config.toml
head_dim = 64
vocab_size = 1024
norm = "layernorm"
norm_place = "pre"
qk_norm = false
attn_scale = 0.125
init_std_up = 0.0312
lr_mult_o = 1.42
lr_head = 0.00724
grad_clip = 2.0
warmup_steps = 200
batch_tokens = 16384
train_tokens = 137600000
MLP neurons of a small language model. Each row is named by its layer, matrix (up: input weights; down: output weights) and neuron, and shows model dimensions 128-223. Each number is 128 + 24 x the weight over its row's rms, rounded and kept within 0 to 255.
After each neuron's rows, "fires on" lists the tokens most often at its 100 highest values on Wikipedia text that the model never trained on; "fires after" lists the tokens most often just before its 100 highest values on Wikipedia text that the model never trained on. A number after a token or word is its count.

L6.up336 [104 139  84 136 121 107 130 117  45 149 114 114 112 111 140 163 140 127 136 118 125 103 118  96 128 129 137 123 114 127 173 141 116 163 126  87 121 120 138 104 111 107 174 137 134 150 172 145 104 112 195 120  95 141 144 147 116 149  75 144 138 131 140  90  70 101 130 114 127 114 148 110 118 152  77 113 151 127 134 150 115 162 136 123 143 128 132 129 166 136 119 108 149  94  92 172]
L6.down336 [116  74  78 109 113 126 117 154 110 141 137 166 131 109 123 144 138 159 106 140 139 101 117  86  74 117 124 128 106  96 119 166 115 106 140 101 144 123  88 130 137 149 130 138 136 110 102 145 153 152 124 133 129 137 162  87 159  65 137 103 147 129 146  95 137 135 113 120 119 136 136 122 155 113 135 126 127  98 153 125 104 136 101  95 140 185 136 157 100 122 108 113 128 113 153 160]
fires on: "oot" 18, "er" 10, "ener" 9, "ew" 9, "igh" 7, "el" 7
fires after: "f" 36, "g" 20, "ed" 10, "F" 6

L6.up377 [ 73 148 170  93 141  97 126 120 159 170  60 128 144 113 184 141 144  89 144 159 117 170  89 107 129 102 131 163 106 134 144 152 120 148 166 125 140 132 160 129 168 144 159 154 148 154 117 112 106  81 136 133 121 116 108 121 152 150 132 182 142 125 139 135 132 131 119 122 138 115 121 110 142 103  89 102 103 117 145 144 127 100 154  94 159 111 168  97 138 141 108 105 121 124 130 141]
L6.down377 [119 115 120 106 121 143 125 128  65  81 122 133  98 133  89 158 116 106 151 139 146 118 131 105 114 110 148 104 151 139  94 149 153 190  90  94  71 108 117 137 101 126 172  87 134 127 127 128 156 147 141 107 114  98 146 132 158 143 129 160 177 131 165  95 117 116 127 120 148 115 139 126  92 155 112 146 136 113 114 135 113 150 124 140 106 156  96 131 127 105 135 152 119 170 150 150]
fires on: "em" 17, "ev" 9, "ion " 8, "C " 6, "a " 6, "A " 5
fires after: "el" 30, "Ch" 13, "F" 9, "L" 5, "an" 4, "ch" 4

L5.up268 [132 128 101 138 111 142 157 140  75 137 121 119 139 154 142 160 107 154 164 127  78 143  75 131 112 139 125 149 115 150 101 151 139 113 113 100  94 133 145 117 128  83  97 153  97  69 151 101 141 152  75  95 133 144 123 130 150 136  79 108  79  94 160 144 117 156 118 123 116 118  99 114 137 129 152 141 164 148 136 103 115 145 132  79 158 137 141 132 109 146 158 106 133 158 162 124]
L5.down268 [112 148 128 138 158 134 108 112 111 116 139 101 141 173 102 127 135 149 156  77 134 154 142 119 171 140  92 114 101 135 118 124 111 140 116 149 142 149 163 129 165 140 136 142 134 107 147  93  71  65 117 184 109 101 159 116 105 114 132 107 127 103  73 100 144  91 143 188 100 162 111 135 132 167 105 132 148  98 109 119 155  97 139 136 114 181 137 102 137 118 148 127 143 146 110 135]
fires on: "in" 22, "ong" 18, "u" 15, "is" 9, "og" 8, "o" 5
fires after: "S" 24, "Ch" 19, "s" 11, "ch" 4

L5.up597 [ 97 168 112 135 122 111 136 109 109  81 156 131 118 120 134  81 159 117 142 142 135 132 134 157 141  94 131 117 158 142 174 167  81 142 108 138 109  91  69 156 157 149  94 119 172 147 112 152 165 137 126 124 130 163 145 139 118 146 138 162 148 148 139 149 152 109 123 122 138 153 118 152 173 108 135 127 141 136 159 121 116  57 159 121 114 159  95 144 153  96 164 154 142  88 143 126]
L5.down597 [143 129 135 164 161  96 104 125 107 138 150 132 113 104 150 125  92 105 180 161 113 134 151 129 138 104 111 125 139 125 130 135 123 144 133 121  96 117 125 134 123 144 135 116  84 149 103  89 162 155 156 186 111 140 188 144 112 127 145  91 102 149  96 144 120 138 109 138 136 129 180 107 164 153 122 135 156 133 103 137 137 164 172 109 138 134 114 126  98 135 102 127 126 148  97  75]
fires on: "| " 31, "4" 17, "2" 13, "5" 5, "3" 4, "1" 4
fires after: "0 " 18, "0" 11, "2" 8, "3" 8, "200" 7

L5.up243 [ 95 120 144 157 152 137 101  96  94 107 108 143 134 129 113 144 102 144 124 140 140 136  69 133 179 122 170 160 160 188 151 140 149 123  87 132 119 110 161 138 106 142 104 145 127  74 149 102 150 158 147 149 169 111 111  84 144 127 162 115 138 153 152  85 136  61 141 116 179 145 124 110 101 157 140 137 174 152  99 109 126 164 133 118 118 117 124 138 108 141  94 141 131 130 106 149]
L5.down243 [143 143 100 183  86 101 141 128 129 118 136 124 125 144 164 121 110 103 110  80  83  99 121 142 116 130 152 162 111  86 129 113 104 134 167 153 153 134  90  91 128 135 131 113 116 160 146 149  53  76  89 137  97 129 147 108 133 122 113 172  74  96 136 118 127 127 152 117 132 134 114 154 115 107 116 127 115 130 172 155 143 109 138 115 114 144 125 120 113 118 131 142 132 152 139 143]
fires on: "ing " 22, "es" 8, "es " 7, "t" 7, "pos" 6, "im" 6
fires after: "im" 15, "ak" 13, "t" 9, "por" 7, "y" 7

L3.up968 [188 147 131 122 102 128 137 176 101  81  99 134 117  97 142 128 139 135 125 113 138 102 114 154 124 146 144 110 134 188 132 142 133 130 141 118 132 150 124 111 124 126 107 137 113 114 140 124 151 125 118 118  80  74 127 143  90 202 142 143 166 143 113 143 129  95 136 106 119 132 130 145 108  87  91 132 131 132  65 116 132 122 141 108 152 110 126 125 136 141 140 131 160 101 102  89]
L3.down968 [105 135 104 118 200 104 136 167 123  69 149 112 101 121 129 132 160  89 118 134  90 114 131  93 123 148 115 110  91 157 130 107 134 124 117  76 106 160 115  88 140 166 159 144 123 124 130 139 107 146 117  94  81 129 117  88 118 149 123 100 152 156 112 123 155 169  87  91  99 108 143 135 122 136  83 119 157 103 132 118 150 111 108 119 104 113 149 135  99 166 136 123 144  95 124 111]
fires on: "t " 32, "of " 22, ", " 14, "/ " 9, "il" 6, ": " 5
fires after: "stric" 17, "ity " 11, " " 9, "c" 8, "ty" 7

L3.up822 [175 122 138 139 103 186 102 130 132 105 129 110 143 130 164 147 106 144 107 137 124  93 125 131 120 137 115 118 133 174 104 124 140 130 139  90 174 159 129  99  89  95 132 147 137 118 157 105  78 103  94 185 165 149 149 105 127 155  76  74 163 159 126 144 157 103 150 136 143 157 131 102 113 109 127 134  96 144 171 141 139  60 117 123 167 124 124 143 136 136 142 172  91 133  90 127]
L3.down822 [138 110 147 131 114 135  72 134 121 163 173 115 156 124  80 159 136 121 107  88 167 127 154 131 122 127 129 100 112 151 101 126 123 135 133 135 139 107  85 117 121  99 117 130 136 171 171 116 126 118 102 173  81 153 148 111 130 141  91 102 145 162 121 105 149  90 131 141 174 112 108 105 115 147 145  98 162 189 146 157 109  85 135 154 197 141 124 117 110 152 113 176 115 136  96 106]
fires on: "amil" 21, "aph" 19, "istor" 17, "anc" 13, "spec" 12, "olog" 8
fires after: "gr" 19, "f" 18, "H" 12, "i" 6, "h" 6, "n" 6

L6.up114 [138 135 124 124  67 121  80 133 144 145 162 129 108 170 121 150 133 114 170  77 127 116 135 145 174 163 137 133 109 155 138 187 128 129 143  78 150 110 154 142 124  95 128 138 148 113 180  97 121 184  96 167  76 104 142 121 137 145  96 150 117 163  83 117 127 151 101 109 161 125 124 119  94 124 167 102 130 131 106 133 143 107 154 167 128 154 131 129 166 137 146 158 155 101 107  95]
L6.down114 [131 151 153 136 151 122 159 121 160 128 154 123 175 111  78  96  87 107 141 119 152 149 116 124 108 132 128 109 179 117 145 127 109 134 143 143 133 126 173 110 131 101 156 155 118 187 140 105 169 136 149 160 179 160 145 145 133 173 135 127 148 123  93 102 116 102 151 102 100 113 147 131 144 121  92 141 150 120 130 165 139 155 110 113 121 144 139 132 160 140 135 133 121  87 104 171]
fires on: "er" 34, "on" 24, "an" 15, "ag" 8, "c" 7, "el" 5
fires after: "op" 33, "org" 11, "p" 10, "seas" 5, "ec" 5

L5.up13 [110  84 123 116 141  89 134 134 180 133  72 134  86 137 123 106 135  84 134 124 113 114 113 122 129  93 124 103 119 120 136 156 150 117 120 118 129 120 140 118 157 121 122 143  85 128 137 129 106 110 174 137 152 153 136 139 144 138 157 187 123 132 171 168 137  93 123 180 117 173 133 155 148 169 119 139 132 144 138  75 122 134 135 101 100 153 101 111 113 100 164 169 140  84 139 122]
L5.down13 [ 97 145 118 102 107 164 132 134 136 143 108 125 125 129 153 131 161 168 149 135 159 135  92 127 133 112  88 164 108 118 181 125 122 113 145 156 138 149 161 123  89 110 154 118 114 140 122 134 204 115 145 127 137 114  86  90 120 129 139 164 114  81 102 104 108 168 142 107 135 149 104 118 155 142  89 164  86 151 143 123 152 124  90 114 128 122 163 140 170  82 117 148 126 140 111 135]
fires on: "ev" 15, "r" 13, "bu" 11, "ig" 10, "w" 7, "ov" 6
fires after: "re" 22, "el" 13, "i" 6, "rel" 6, "ti" 5, "ri" 5

L5.up465 [118 140 178 136 118  90 191 129 104 154 118 135 180 149 111  93 126 162 136 117 121 112  98 156 146 129 178 144 128 123 170 125 122 111 138 106 167 132 143  88 112 119 143 123 134 127 149 145 108 126 115  95 128 102 105  83 120 112  93  95 112 153  84 113 121 134 133 163 145 184  98 101 170 109 144 127 131 163 124 117 156 107 140 128 138 140 182 138 115 117  80 148 111 174 139 135]
L5.down465 [132 129 191 113 171 147  99 149 125 125  80 101 118 110 129 128 115  78 130 133 148 141 153 154 108 125 100 152 116 125 140 155 123 112 127 108 107  72 136 131 133 140 140 153 123 104 169 213 101 161 125 155 127 155 149 109  84 124 106 128 114 122 112 121 129 136 117 135 100 119 141 116 110 107 119 145 121 155  92 175  98 113 117 125 125 127 124  91 132 114 103 109 129 114  94 109]
fires on: "ep" 29, "p" 17, "em" 15, "en" 10, "ec" 8, "ev" 8
fires after: "d" 23, "ex" 16, "att" 12, "t" 12, "p" 6, "c" 4

L6.up391 [137 115 116 113 120 137 135 139 108 135 132 130 172 159 112 163 168 128 135 147 153 121 135  96 110  97  93 148 120 136 136 110  82  83 159 157 131 153 123 201 108 131 165 129 131 130 125 140 129 162  77 108 112 141 143 118 122 141 143 153 128 149 132 112 139 127 131 160 148  90 163 121 159 164 109 108 124 161  95 106 165 182 106 150 150 149 187 124 141 123 151 112 129 162 110 172]
L6.down391 [117 114 147 129 143 168 132 143 148 153 141 149 138 108 106 116  95 140 147 113 121 115 114 127 109  92 116 112 175 123 106 132 139 129 141  98 162 119 119 129 109 131 178  94  58  89 103  95 124 110 168 138 100  70  96  91 160  98 172 139 131 120 165 124 129 118 162 173 144 134 106  76 119 105  93 108 131 146 142 172 125 112 113 129  89 157  98 139 126 115 173 131 153 157 150 130]
fires on: "ad" 20, "r" 14, "-" 11, "t" 10, "il" 6, "gr" 5
fires after: "he" 14, "e" 8, "cent" 7, "m" 7, "et" 7, "igh" 7

L3.up731 [117 114 158 142 160 106 121 113 111 141 113 133 121 147 127 131 146  97 142 118 127 105 149 143 168 100 145 141 164 135 152 168  84 112 107  92 108  85 124 161 122 173 114 125 128 127 146 165 187 105 126 131 134 139 166 131 133 123 195 148 111 130 163 103 112  90 168 130 107 119 100  98 155 116 133  82 131 171 132  83 119 114 164 128 148 134 130 176 159  97 140 104 121  91 121 144]
L3.down731 [108 140 117 155 168 154 144  92 130 137 161 161  59 122 147 146 126 137 151 116  77 128 116 160 123  72 147 115 151  96 132 139 105 152 141 123 132  93 109 103 159 111 150 123 104 147 124 134 165 150 151 117 117 174 165  93 140 107 119 116 115 151 139 110 127 114 190 177 134 133 144 110 154 159 140 134 122 153 128 132 130 121 143 110 110 143 108 128 113  80 139 115 152 130 162 150]
fires on: "3" 19, "| " 17, "R" 11, "3 " 10, "7 " 8, "1" 5
fires after: "| " 30, "; " 8, "2" 7, "5" 6, "S " 5

L5.up7 [158 132 126 154 141 118 160 140 134  44 165 100 137 141 155 144 110 149  72 123 130 133 120 129 127 148 145 141 110 126 131 167 114 110 143 149 110 128 134 105 122 112 140 138 142 148 136  85 120 131 141 125 156 131 142 132 145 129 118 120 133 111 163 117 159 160 155  91 123 119  85 145 135  86 144 114 141 105 164 151 127 165 145  97 109 116 105 108  94 112 148 104 110 153 100 139]
L5.down7 [133 105 142 137 128 147 162 109 128 126 117 123 120 126 141 134  94 171 162 125 131 101 125 123 161 125 168 161 109 165 139 106 139 122 107  91 141 152  81 120 151  90 176 146 137 116  94 135  92 127 155 166 121 169 121 171 116  99 155  95 143 144 137 151  89 156 150 150 142 139 114 157 134 111  91 103 139 140 121 139 114 126 129 101 134  97 142 164 150 137  73  89 112 133 152  99]
fires on: "o" 20, "u" 17, "ti" 5, "y" 5, "us" 5, "fer" 5
fires after: "h" 28, "j" 18, "sp" 8, "fl" 7, "us" 6

L6.up825 [134 145 146 157 116 122 125 124 125 150 105 148 130 119 131 145 133 150 179 162 140 144 147 149 111 119 112 146 101 126 139 127 100 130 150 111 122 142 161 146 136  75 160 105 141 134 131 123  88 149 111  87 122 102  75 113 109 163 147 145 103 122 148 139 116 136 120 113 134 120 121 139 143 119 147 147 103 110 131 138  91  93 167 142 108 118 124 167 107 119 104 135  68 101 105 117]
L6.down825 [115 126  97 137 122 105  93 121 140 107 119 117 132  78 108 118 146 119 105 129 160 163 146 168 131 126 111 140 108 157 128 114 122 100 101 117 108 151 155 113 112 102 127 135 166 115 154 154 130 142 130 119 115 112 126  89 139 143 156  85 146 107 187 117 154 150 123 124 163 158 113 120 196 100 165 143 116 147 140 162 152 109 129 164 105 170 111 166 135 122 120 129 128 118 155 154]
fires on: "w" 77, "W" 12, "M" 8
fires after: "the " 13, "a " 11, "and " 9, "to " 6, "of " 6, "in " 5

L5.up748 [114 136 131  71  98 122 146  67 106 115 129 151 142 156 121 116 141 126 124 149 173 105 149 139 156 154 142 134  96 130 140 141  92 145  85  98 144 103 110 169 109  97 169 148 128 126 133 139 122 130 101 151  66 147 138 120  93 134 137 168 149 133 149 117 103 149 122  94 120 159  57 133 121 128 147 159 124  82 155 171 112 146 143 168 131 112 147  96 182  81 107 134 125 107 107 133]
L5.down748 [109  96 123  90 134 132 124 143 129 132  97 152 146 114 127 129 119 155 151 118  96 127 164 148 137 131 114 113 120  88 114 110  89  80 152 144 139 144 131 177 127 148 155  68 101 135 168 128 115 167 139 120 108 145 141 120 128 163 164 158 106 108 153 139 143 135  97  99 108 119 140 138 132  81 138  95 126 151 112 129 117 149 201 117 133 110 112 134 105 145  81 112 114 137  84 154]
fires on: "oc" 17, "ir" 16, "ed" 12, "iv" 10, "an " 7, "er" 6
fires after: "f" 24, "F" 20, "v" 15, "V" 7, "ed" 6

L6.up274 [132 115 138 178 130 145 129 130 149  96 104 111 152 105 150  79 163 159 111 139 148 106 104 114 101 116 159 131 145 148 146 166 130 109 137 121 199 135 104 116  91 128 147 171 106 127 101 101 115 143  99 125 134 138 110 128 124 172 114 133 136 154 160 139 142 113 137 110 146 153  92 160 145 126 105  89 138  72 131 109 138 169 120 133 114 117 177 167 151 132  98 108 124  90 132 134]
L6.down274 [142  79 121 116 132 129 129 131 156  50 108 113 157 138  87 127  95 138 116 140 116 159 111 130 131  91 111  91  91 133 147 103 149 164  65 116  84 175 127 133 153  78 132 160 142 148 151 153 138 138 121 142 113  92  93  83  92 108 137 123 153 180 134  67 140 120 133 158 110 118 118  72 111 136 187 128 114 107 140 124 128 132 145  91 154 128 152 129 131  91 136 149 149  96 150 131]
fires on: "ri" 18, "or" 18, "ut" 10, "k" 8, "e" 5, "ac" 5
fires after: "mar" 19, "sp" 19, "f" 11, "pl" 7

L6.up695 [108 120 126 126 165 121 151 103 123 136  96  90 129 146 141 140 122 122 168 140 128  85 142  88 112 127 147 106 164  93 126 138  95 122 105  98 140 155 113 168 121 106 155 133 152 126 139  88 108 104 175 124 129 137 141  89 103 138 114 135 168  92 125 102 169 173  91 167  93 120 160 113 156  94 109 141 148  89  91 124 125 130 116 124 148 152 141 117 126 138 158 116 127 132 130 109]
L6.down695 [138 144 102 113 135 142 116 135 128 151 136 127 108 147 155 112  85 121 109  85 104 141  93  78 143 104 154 123  98 158 118  96 160 134 150  77 155 128 164 173 111 145  88  99 176  75 117 112 145 112 123 150 147 141 155 143 124 117 129 131 124 132 133 148 156 144 137 126 131 151 117 147 116  80 100 127 142 147 107 136 115 125 142 125 121 131 192  55 113 151  90 110 119 111 150 119]
fires on: "p" 25, "ig" 19, "pl" 12, "t " 6, "h" 6, "it" 6
fires after: "res" 23, "des" 18, "ex" 15, "p" 7, "rec" 6, "ep" 5

L5.up652 [110 133 141 124 127 139 120 116 172 159 110 134 111 119 162 169  98 109 125  89 120  98 167 118 124 125  94 141 100 125 132 131 129 123 116 149 161 146  82 150  99 108 123 137 159 155 104 159 141 168 126 112 117 158 134 156 136 111 141 137 125  88 119  87 115 159 113 107  80 102 164 154 142 157 176 104 129 142 108 140 141 123 137 133 106 153 131 134 141 148 142 134 126 122 126 106]
L5.down652 [146 144 133 106 160 147  90 110 139 127 147 150 145 119 125 178 108 122 180 141 150 135 119 139 150 129 113 135 135 121 101 117 152 106 101 102 121 126 145  62 114  54 108 145 120 130 134  97 113  72 136 161 170 139 102 161 110 127 163 196 147 116 110 129 106 138 104 161 161 138  96 116 127 130 145 146 146 125 128 105 110 104 132 122 130  85 107 127  85  97 124 119 136 165 160 121]
fires on: "in" 25, "oll" 14, "at" 11, " " 8, "v" 8
fires after: "E" 27, "C" 18, "c" 9, "19" 7, "Ch" 7, "P" 7

L5.up54 [143 166 128 134 111 133 202 100 154 107  83 104 140 104 149 117 172 141 140  91 136  95 105 117 149 110 150 167 143 102 173 122 111 158 149 187 191 153 124 126  81 120 119 126 121 112 162 136 140 105 131 124 136 124 132  84 125 104 122 102 129 172 110 110 126 132 116 147 118 143 107  89 110 114 164 117 159 130  96 164 125 124 141 134 158 153 144 150 157 142  82 135 168 145 147 103]
L5.down54 [ 98 136 128 129 135 126  95 131 118 126 159 136 121 158 130 109  83 116 105 144 132 129 119 130 103 147 176 183 135 110 157 142 123 111 114 110 121  93  94 104 149 136 140 153 140 127 116 128  59 179  99 122 151  95 137 150 134 139 140 142 175 116 101 146 129 119 153 148 122 150 143 100 123 102 133 126 117 135 149 135 112 127 179 137  53 156  92 131 171 125 110 107 160 146 122 157]
fires on: "ri" 33, "ed" 24, "le" 6, "ul" 6, "re" 5, "e" 4
fires after: "g" 18, "T" 14, "t" 13, "G" 9, "n" 7, "at" 5

L5.up821 [139 138  99  76 131 145 108 138 130 137 119 117 132 135 119 100 157 101  80  89 111 122 135 118 129 159 104 145  91 171 198 152 121 144  99 144 157 144 135 125 151 161 157 122 116  92  72 139  94  95 111 128 115 138 125 104 121 121 127  84 129  45 154 109  98 138 140 106 139  94 160 127 118 145  96 155 118 109 119 158 116  84 149 129 118 130  89 112 122 138 145 121 111 121 110 137]
L5.down821 [115  87 124 115 102 139  94 151 131 167 111 135 148 145 156 133 136 113 106 137 106 118 125 115 161 124 131 124 158 147 107 164 133  93 121  95 156 159 134 120 142 120 159 149 104  93  75 160 123 135 132 131 139 101  97 118 162 136  93  83 152 145 137 120 122 149 144 131 131 102 140 162 132 118  99 137 132 127 133 174 109 125 150 177 159 106  99 109 138 116  60 106  98 158 137 146]
fires on: "This " 28, "an " 16, "ep" 13, "this " 11, "who " 6, "sp" 5
fires after: "c" 22, ". " 20, ", " 7, "C" 5, "\n\n" 4, "D" 4

L3.up498 [100 138 126 120 124  84 118 136 105 139 118 100 132 130 114 132 122 115 125 105  93 137 116 110 155 134 142  87 127 107 140 176  91 101 113 112 119  81 154 143 135 133 100 118 118 163 106 127  94 106 156 148 146 131 148 143  98 185 147 149 116 124 120 158 124 104 124 126 135 183 149 173 144 113 135 174 106 131  78 112 148  88 126 159 114 119 185 147 125 113 143 150 168 132 122  78]
L3.down498 [ 90 131 120 120 152 106 118 142  87 139 153  71 106 115 113 157 125 132 107 159  96 147 153 117 120 169 152  98 100 130 126 151 107  94 125  98 129 139 144 101 129 136 132 126 166 144 149 101 110  83 115 178 176 168 150 129 138 148 195 144 106 140  96 176 138 103 161 147 126 134  94 129 137 139  96  87 114 155  99 152 169 139 169 173 135 103 130 147 132 137 131 174 101 130 116 132]
fires on: "ev" 99
fires after: "d" 14, "el" 10, "R" 8, "s" 7, "i" 7, "St" 5

L6.up278 [159  94 137  84  99 125 137 134 137  97 149 118 143 152 145 120 156  79 176 119 126 161 140 131 184 146 105 135 124  89 192  83 123 160 115 101 114 155 108 123 132 193 123 102 113 129 123 143 152 185 192 117  93 122 133 136 174 125 124 130 121 150  98 154 129 134 128 154 105 145  75 120 156 135 131 127 119 136 109 104 129 120 105 156 133 128 163 126 105 125 136 110 132 114 189 124]
L6.down278 [115 154 158 124  91 146  89 158  93 106 135 130 114 116 152  93 117 122 138  88 148  76 139 163 119 128  91 120 149 120 115 114 136 129 107 116 111 142 130 121  79 115  98 116 122 150 130  88 123 135  85 126 105 163 132  84 114 150 152  98 124 142 104 173 140 127 143 139 130 142 150 123 141 150 108 154 131 111 119 194 150  83 104 133 121  88 128 153 127 117 143 119 121 145 168 178]
fires on: "end" 21, "res" 14, "es" 14, "ro" 8, "or" 5, "al" 5
fires after: "t" 13, "ep" 13, "int" 10, "ef" 7, "comp" 7, "R" 6

L5.up867 [141 126  81 127 142 132 179 153 145 156 139 131 179 105 101 103 116 146 139 136 123  95  85 106 117  97 143  97  97 130 144 109 155 123  77 127 177 129 125 132 126 134 174 136 129 127 137 150  93 103 151 153 163 126 113 125 122  97 126 112 153 194 135 163 101 133 184 129 167 109 131 121 153 105 102 144 138 123 140 116 143 110 152 167 114 133 183 138  93 172 147  88 116 124  80 142]
L5.down867 [142 148 187 108 177 116 106 132 130 111 152 143 131 127 149 144  94 115 164 113 186 139 147 123 157 131 100 125 118 115  88 132 152 130 122 104 102 165 122  86 130 119 123 115  92 117  79 186 135 126 143  99 105 142 161  91  95 145 118 121  90 126 110  99 152 119 141 112 118 128  91 113 105 140 153 125 135 146 104 172 165 136 151 146 125 123 111 139 136 149 113 121  81 175 145 108]
fires on: "em" 20, "r" 14, "00 " 8, "ame " 7, "an " 7, "le" 6
fires after: "c" 40, "d" 14, "." 6, ":" 4, "att" 4

L5.up571 [158 114 107 141 123 134  97 189 113 126  84 147 103 136 139 124 148 164 131 138 100 132 146 152 134 144 156 208 131 126 115 100 147 105 175  96 176 116 109 143 112 135 104 104 127 108 106 134 150 140 140 159 112 108 112 151 104 157  97 108 125 130  88 132  83 113 127 129 125 157 175 155 135 132 127 151 139 121  37 152 124 101 151 108 153 110 109 159 107 139 111 130 163 129 145 144]
L5.down571 [159 114 127 129 166 165 128  79 143 117 134 151 159 103 110  82 122 112 126 103 133 109 141  91 137 141 144 119  71  93 148 155 190 138 161 111 122 121 107  46 133 128 186 140 113 164 118 158 148 100 156 152 120 148 147 125 157 141 105 118  93  88  98 140 116 105 171 133 136 134 152 139  89  96 158 129  98 126 122 146 160 140 107 133 172 121 179 126 121  76 148 135  92 123 117 150]
fires on: "ain" 25, "id" 20, "al" 15, "ard" 13, ", " 4
fires after: "ag" 21, "B" 12, "Gu" 9, "ev" 7, "V" 6

L5.up354 [122 166 155  89  97 128 127 115 156 149 130 116 110 146 133 167 110 136  69 146 138 115 183  80 113 183 138 147 135 158 122 130 135 139 138 136  98 127 128 128 113 107  87 147 165 146 147 123 138 108 145 107 167 101 153 144 141 167 118 195 136 122 132 118 152 131 127 113 140 138 111  89  88 129 120 137 112 110 110 145 131 153 150 138 167 105 137 119 151  93 161 163 146 154 100 144]
L5.down354 [134 144 116 100 176 134  88  97 127 124 130 152  80 127 141  96 128 151 159 143 116 142 124 138  81 151 130 117 112 116 125 136 133 127 148 142 148 119 141 115 136 107 131 134 124 112 139 117  89 102  78 110 112 141 172  99 117 152 115 121  97 127 155 112 135 134 144  86 108 178 121 114 128 124 125 127 107 100 134 106 127 110 159 161 132  90  74 169 103  95  83 110 137 118 160 123]
fires on: "ed" 25, "x" 10, "et" 9, "al " 6, "y" 5, "g" 5
fires after: "on" 23, "en" 13, "el" 8, "k" 6, "a" 4, "al" 4

L5.up591 [167 147 122 146 111 107  62 138 116 150 114  93 126 157 145 120 125 157 137 146 113  90 117 133 182 126 135 155 119 102 144 130 124 135 127 146 215  94 145 136 127 112 134 160 172 134 110 172 136 100 120  79 134 105 127 116  92 110 135 127 102 165 129 109 144 117 142 136 122 112 136 140 165 147 138 152 134  92  81 138  91 141 153 116 138  80 153 149 142 110 116 163 153 158 150 158]
L5.down591 [105 114 141 145 103 113 162 134 139 136 114 133 113 186 133 138 138 135 131 142 147 134 122 106 120 127 138 122 136  99 123  74 159 127 117  98 144 131 113 121 165 176 143 133 121 124  97 138 170 152 130 128  53 112 150 175 155  99 104 105 112 115 140 119 140  72 147 127 141 125 111 162  99 124 126 140 133  94 149 141 136 125 110 111  68 173 143 150 120 100  97 122 130  89 131 110]
fires on: "ir" 17, "le" 14, "ear" 11, "e" 11, "old" 8, "oot" 8
fires after: "g" 36, "G" 25, "F" 12, "Y" 10, "f" 10

L5.up230 [ 94 156 130 153 143 138 147 163  92  99 129 153 102  92 127  94  95 144 121 145 105 108  99 152  95 167 151 115 153 138 174 152 154 109 130 168 112 114 127 149 123  66 136 135 117 125 151  84  76 156 154 129 107 125  98 139 106  78 107 143  94 108 183 165 110 127 113  61 151 118 109 140 120 105 105 151 161 141 134 138 121 131 148 134 162 113 118 135 102 137 131 110 121 185 103 138]
L5.down230 [104 142 149 166 140 106 117  78 122 123 113 126 141  94 121 135 129 141 115 117 125 102 112  92 103  99 124 134 164 125  95 174 168 116 132 131 110 129 123 123 115 167 155 127 105 137 104  92 105 123 154 160  95 154 143 145 102 144 153 123 152 105  95 161 112 135 153 136  98 157 118 117 117 134 159 117 126 132 118 136 121 112 127 150 158 151 135 109 152 139 114 126 120 152 153 131]
fires on: "ak" 37, "am" 17, "id" 13, "ay" 7, "im" 7, "ri" 5
fires after: "t" 12, "m" 12, "s" 11, "dec" 10, "ex" 7, "T" 6

L6.up627 [143 110 146  92 110 112 105  86 106 112 125 144 131 136 111 108  88 158 138  92  99  86 135  86 102  88 140 119 131 119 125 152 122 139 113 133 151 128 107 163 145 166 139  68 174 144 110 172 149 126 126 150 107 135 106 179 151 137 113 143 154 114 122 154 117 123 108 155 131 105 124 126 114 145 128 109 130 160  99 147 109 136 106 145 129 150 111 122 122  91  98 150  50 148  79 115]
L6.down627 [146 146 173 119 104 133 137 175  94 123 113 102 132 120 114 146 140  87 119  74 166 136 122 146 139 165 123 130 150 141 118 100 147 142 122 148 169 132 184 127 116  91 139 133 122 134 147 110 104 157 102 122 159 168 130 127 158 139 179  92 105 143 139 115 118 113 137 126 127  91  93 117  96 123 161 154 130 121 139 113 128 112 156 137 160 117 178 124 127 169 172 157  99 128 166 131]
fires on: "at" 28, "b" 11, "as" 8, "qu" 7, "am" 6, "n" 6
fires after: "e" 12, "me" 11, "the" 11, "i" 11, "si" 8

L6.up95 [121 180 146 141 132 128 119  94 162 129 115 111 161 100 133 132 128 123 173 117 172 121 130 129 112 114 153 103 133 125 138 136  95 106 130 161 120 110 177 110 127 131 154 110 142 109  96 137  97 136 140 137 169 117 110  98 125 155 129 140 128 106  88 142 101 127 151 139 112 162 113 112 120 113  87 133  81 151 119 144 144 116 134 125 136 127 109 159 121 144 182 195 102 116 129 108]
L6.down95 [ 81 142 107 123  86  85 110 150 153 125 102  89  92 110 147 117 116 146 118 142 162 123 145 148 122 134 123 112 159 149 113 155  76  99 115 130  99 129 162 131 132 115 180 166 128 123 142 176 139 122 110  99 151  96 125 155 144 134 110 156 172 133 116 131 163 142 114 163 151 137 124 100 145 125  97 135 106  90  67 142 146 134  95 111  74 129 163 125 124 166 122 161  80 137 131 124]
fires on: "W" 46, "ev" 33, "w" 12, "tw" 8
fires after: "s" 16, ". " 11, "of " 9, "and " 8, "d" 7, "\n\n" 6